Part of a small language model's weights.
Size: width 320, 27M parameters.
Training: a variant of Muon for these matrices, 6963 steps.
MLP neurons of a small language model. Each row is named by its layer, matrix (down: output weights) and neuron, and shows model dimensions 0-159. Each number is 500 + 25 x the weight over its row's rms, rounded and kept within 0 to 999. Numbers have three digits each. A neuron's up and down rows have the sign that makes its largest values positive.
A block is one neuron, or neurons of one layer that tend to fire together. After each block is what it responds to, as a language model described it from the Wikipedia text at the highest values.

L6.down376:491511474544528471490509518476482481483488480544443502519484480520488511471476510546447501523503525483520498560506504490542505468535504488521493489483501478515487528521536531540483518456508535472551503509493493486485591518483477480509443472470537449511524529496492510543504458498472488488506522519498487513495510479487502492459504495481490514537486480514501499537464485511515444517526495504560464519483483512504515490469513523505480465517557552516487496505508543499469453525474499
L6.down420:492523522488480474492492539511473545533444515530511519491508502528524499484503552503502519523498509454495547495457498480490501514475520491478483504492522512501458461481583482519511501494486500519538468475531494503463513506492481508488512513510547484491502481485488459499528471543538513492490524484496475517496465511504477497493507499493503532454482500497470468502526479500449489461529523501491510529481465507503529470462500561516544458518515563518490536525519522506496509478526503
L6.down657:509507508476484532475519505521490503504526432462481532474477495496495475473492504503440509493520490464506502543527494514505540488489425491487476515470510470531491433512550537513474489476499514486500494466489500479503495540467472503540495481534547555489527494486522526494480453510491490514480486503500470489531484525502475485496459514522482497545477437498554476501497501513495480474465536514518480510427521525557542491515499505531494491507530481520467513529496488493504482483591480
L6.down801:529536509538496485514470479475500493536490485487452499524469517485469510502500535492502547546476492509522514494524511530476561505519519479475485499510504505511502485496477516503477524483518550487519448472467437473484525501512521484516476476499545492506521481539482492485507456525484477546468520554541471484474494495558470472476504507505531505475512523493506508534576490488481490518503488483532510508494492453534500505530549511476523498550506536497450512490492507457486519498532525
End of list lines. Line breaks and closing heading marks (=, ===) that end a short list item, heading or table cell in structured data like Black, Morral, Pitching.

L3.down314:514534514503557511515495582494518533504489481497447506504516498522522516472479513481476525492518486455474480508517525474514517451487496508481470528529474461510488556523474484492486473483497530547498473499497485495485542537499462506525500515479533520507520496518519453461483477516519513497518495493519500500488495492503490461461436494518499474525538540494541488505506471504498479531479467505500523507476462505524552536478468532508508525501513497476519492512501489486468471506483505
L3.down772:454445488504531517493485519477522504536502493495449488466533491533558491463489501491542520557527495513494495504539527475524525480475499531516508509525476481503497524522501469511506492487487503457482479509488501500465505495531490543535469504512538504498497463497511502462490514506511468491499510535507481508482557513566545503511501536530513476493500483482525496472489482489521531523486501513476503484515492510521508521446469503530566501522522493521460505494473512520499533530503483
Comma after noun/year. Tokens ending a noun phrase with a trailing comma, mostly plural nouns or years before a clause break, e.g. species, musicians, 1910.

L13.down332:548471475529492533510491525483576530489517504531488485486486534467497507507474462475488444484501515527537502463501520531501511507544490480504539521479527530502480497509504482472522515500478500498516524500520470519489560500488487537539506485515506508533523461506487477505553477504541540503524539477526507525490527472497477551526534490526526490554499502466513504496473515530517530487520473518535524488487475507510512497464521513497509473484463516527522517478490501469504493493504519
L13.down448:498531477527532496534471531488499488528540492494486499485515457551498542466510497491506512526525527506468522507536479492475484510547531465495521509496541488491500488498528528507507524466494523520487499493494490517511539462503509491512510524483535504476542462539519476559514471525453506513528491505497510487524476490488506550534509506515465512482528532453562526480495468496534510507485485518489502466488490505507489491482501491484515502470487503479550473512494476506558507513478534
L13.down544:553559489511504532470526553472488510524490498479519489475479474526471481484505504483484534519488569526491492517519481493529474512512548463490535543538481540524489543508483468506513456494447487497464507501511480495451466481527449505509604487479473467536540501517483498517517487501477526512497461494478548508501496503537453520511564515531494513541443493495532501437524528506478474498516474492494491526492497512516491493488504505499491475480475488469510493500515505491521538503519492
L13.down546:505521484486496512510444504509524512526493520521447532522512501525493517507480506536499492523501486495476483459559492520461525491479493470515475482502481508440487507522530519500486506528502524525527527514540550535503501544489518497497488513517500536515438513495455443464472446530452512467474505481521524490485495480446478497472476489485544482520515503503483483473518538521536484478547531517471510502485469505484489509517493457481494468543484472495534485510532541507547431503543537
L13.down588:538509483508633543527486511482483504454491509499530528511517515488470455473494514441473521546525471456444476504476488501518492527502508513514536492475522492505496495450531523467510523481528494490490458541508525502453481531497505481493553511472503552502532476526476451502511492514503494476511515496548486484479488529486498491515516461488519531489474511490559501516486497499505574495493529493496503500489552469487542506455500506499511496479507499483531538506503513489494486506497500
L13.down623:481523480508504489473476520485519516519529491508525475507446449488516505511512484466513466478474503535482521497531531486519474535465464491481516504457422461492501549507515516456463524479478506501518540519531502520498542473512493523496529505487503559523487489510481487510517514497477552508501500471494452482511464511456537488522534506493526476531516513486489537506506520505533530514497572521499466475489471482468526493527461462474479515466509498500527479461499526516448515478587538
L13.down625:502484487507521487523469505432492534501512505527525492488533529522486514550491505487500445432460494513441494529502510501494497465465455492467493506498499492496479487536502498538505535479515496514535521485496522492547553510503548484484516506521509471526499508508471536482498519503485458507518477515519521497464524482514472507514502508545480477516492552472523464502440509466485481503508550524495481485545495526494536494553532509476486459477556490498487488473471467486506510475527514
L13.down722:506517521548508504489517501525500460522516533505476472477483525531528490490517522503491472507492442468484507497484531500507505533482524522510487459493525547500555501520502483507480476491493509511464509492504487472465493466513480497497481494478508484493500538509484457510531482497417514530473448527514468479485467481504460494506453492497472461504537496489532496471449482506508542519482481515495531467482476490525569521451510462527547519482504512498487476487493545477478496479495477
List item separators. Separators between items of a series: commas ending a listed item (often mid-word, e.g. ostrich-es, pix-ies), table pipes, list-line dashes, and.

L3.down17:548488542517518508464515558486479525497484479526514501458523475493467514481504484487432523491505486515480511471498521526497517480478515553491476506514465506480525499502533511545475553474526498479493487515473511485510474528451460497579519510517507470513505509577482464535498494478463487497493495506511472516474485519483510527514500499504514498531463538504515472543469484519479496515520511476534518474485497526505528505491475530486491467496544554501516496517460497514553463499472573
L3.down761:566515514536458502528519511481494500494432524563503497478505490493498469490505490490494480511510500514505494469494557530517496517502502547462567515514474491505497511513502522485511519475476484512452466530515509543469464526506482526466475517510499495519527510474513492564541519518486494504569524550506490545480510490466534484507530502486478507486481517537531527477489527533535533490483536509464538564458523481465488506488514507500527503519515509545485492496493491504505502519515482
Copula after person subject. Fires on was/is/were right after a subject referring to a person, especially he, she, or who, as in when he was 17, who was a merchant.

L6.down54:480510498484481495491514476478493510495509469532504493480496453507499576495490521508466487474525491545529532491449524540491551510498542500491473495536496503516494501485458469496500545513484494502487546516475493506505502519540496486544510527497501479472491541532570509532487504507481489492522492461490479524500543491494494451518504539439481467575520490508507508469476482513497499506520565542514520525475484473528494499496477492495493489522518530507487488512527483528505489511496546
L6.down434:477491483493514462489510456517497492507484514432533506490492538534504515498498518485515487516498527500489491534479520488471472464493487495458512543517487508494481526492509515501466526416488491531509487489538523490495490456494478503530510523523518461480484513456532498513469468541495475507502498517475514510557543456506532438485510540485540496510462534531550464509496505471524450512502482518473488469476490499454546501485508513435523469502462525465478469484519472532462497500490477
L6.down440:488521528467500504497511534509485465501518493527499521447566509497479462496488479488473496516496522486487535513502497523517521485488514507566492489493487466460496486488499527471513488499505478526468491493495526450506504442468475470501463499495509523474500490498490503558484524481507543511501554520542496491505466510474471514494469492506474467490469530469528497494507519473563494439499501504489534519501548499479479486446569525523517467523474483533494527482483543493497529505519526
L6.down450:490500476526506512465506460525514515482526509508492513533514492470517463483511505526504544538555498443458512487482515521482496518497522533484501519458499483495512506498530478511507465503491544505518487450517465484488452482500506514529480448537500497536499482479456502506506470541436490475485498469519502479490482479474487484535502453511494501527478487521519470495524543485516475444485464506428522487527488450455512500528505547512508488517516517499497462535521482553535500481535530
Coordinating conjunctions in lists. Fires on "and", "or", "&", commas and semicolons that join coordinated items, especially the last item of a list, as in "text, video and audio", "history and archaeology".

L13.down169:482500467485462515511524456543499506481503458516519495493492503508486481487495472511479446478485473483474488497503523502516511520496480497551486485491538518495528472502465472500469504484452544487468533502515481497492479497489501496514503527497496520491516531494544553499488517499502527507472499530464537523481494502472528501522518476492537514505529484491470467529494489540558520475467507486511493546504442474450499449499463481478509477502509496561534505546499472487470544517515454
L13.down180:537487529518481486524427498484492479461510504507500537522448512498493493479492522505493506521494485517493503490504497517474483521460496467478521531539493496524476530488530511511489488483517509539507485494510493501541541459497543472463467470511496515476483513555505497483463515518475516508497462476535466484474476537487532490532516486472518510465467507453532485514496504481475508502531502509523504509508506512475513524511498510462529466458495524464490489476491519453505493533479514
L13.down267:497533525470474512513546437530533514496528512535499512523495538501511514456456490486454508509502525542501514528493475508516523474516524496482510486446497452472492495538480540476538503484498487504521492451478533427474480526537514484532501493502525520504502555482488484493506496481536544490528492498528514530493536507463510491491490480513537483476502487512561527499517497471509436507494495540503511448503472513500506530489502516499515552505511506545510486519522509546523492500521527
L13.down269:497517546512480523493495520535554489498505518514546485511496478503481509491489491505515479496501517478512471458496464528518523530516480473544445517516526497516470502516543505541469504533499520526553462496517482521484531523498452494473470518512533524463482493518486484521451490510531510494540493499556497537478483470414490503563523533498515521495549492541525518491488490506459508517531529441493487563543531496441485499491481535474504540476491513532556522497508536507487489489497479
L13.down508:504490475526469470509518492563469511527460470548492509516465502461479485510512462508494493498524511480463523448484543504498545546508494467522496508512512510535476460491513470491530517470480511495544486489472437495471513560494515463504524516512502496570469469510509533471502490487490509508517464523521500447513475490511532498441561463494499505512468499457510453548496497471505475491515524453537546533518536453526535499512472477500489512437500534468465485462488500486519510472511558
L13.down637:475498485509488519515457491471466521476510494515498485451507532485518519517525516489486489534498494503492499540528482509494516488488476536513534510528486472467507510479505441488503473450477522499494487476487540491520534512474506467458518520531523487515469541477482491519526480539502457496456537488506491510524485531511509506491514537519465495521487515489501518505488517490556496500474530482510461473485551470530519525510512511511549470498503539469488461516518462487510484517495534
L13.down716:522520480452492544520479518473535541469543481496480488486560513489478520495526489528521479539500492461545491537513522490500497501457478557465518511502499542541478489502516512458508481547499497539514491514486536460521535476483460464464527528479505533531489523492465493515476481516496516469492438472429511531516490469454497493496456481481499525519482533515501489501491557473510530493484495475494528532503530516516508505496483515494486560512506506518506490507479493511474526558490482
L13.down761:477472529504464506482488483531508464495501522494505490475425484497448451498491505497449495500540481536509515523529524520516479480555493486486483499494503501525489488456518491518502499473504508501500512507470500438516510507551526531511489499461517504507475508485460511472516502500467480575489500496487515513518493501489460534529530504487510510534533506505583505507546506480498470503518494480467485513455530494541528536447508505508491514493507504489459508522506504539502502469484513
Copula after article subject. Mostly "was" (also is, been, were) right after the article's subject at a sentence start, as in "The station was", "It was", "The club was".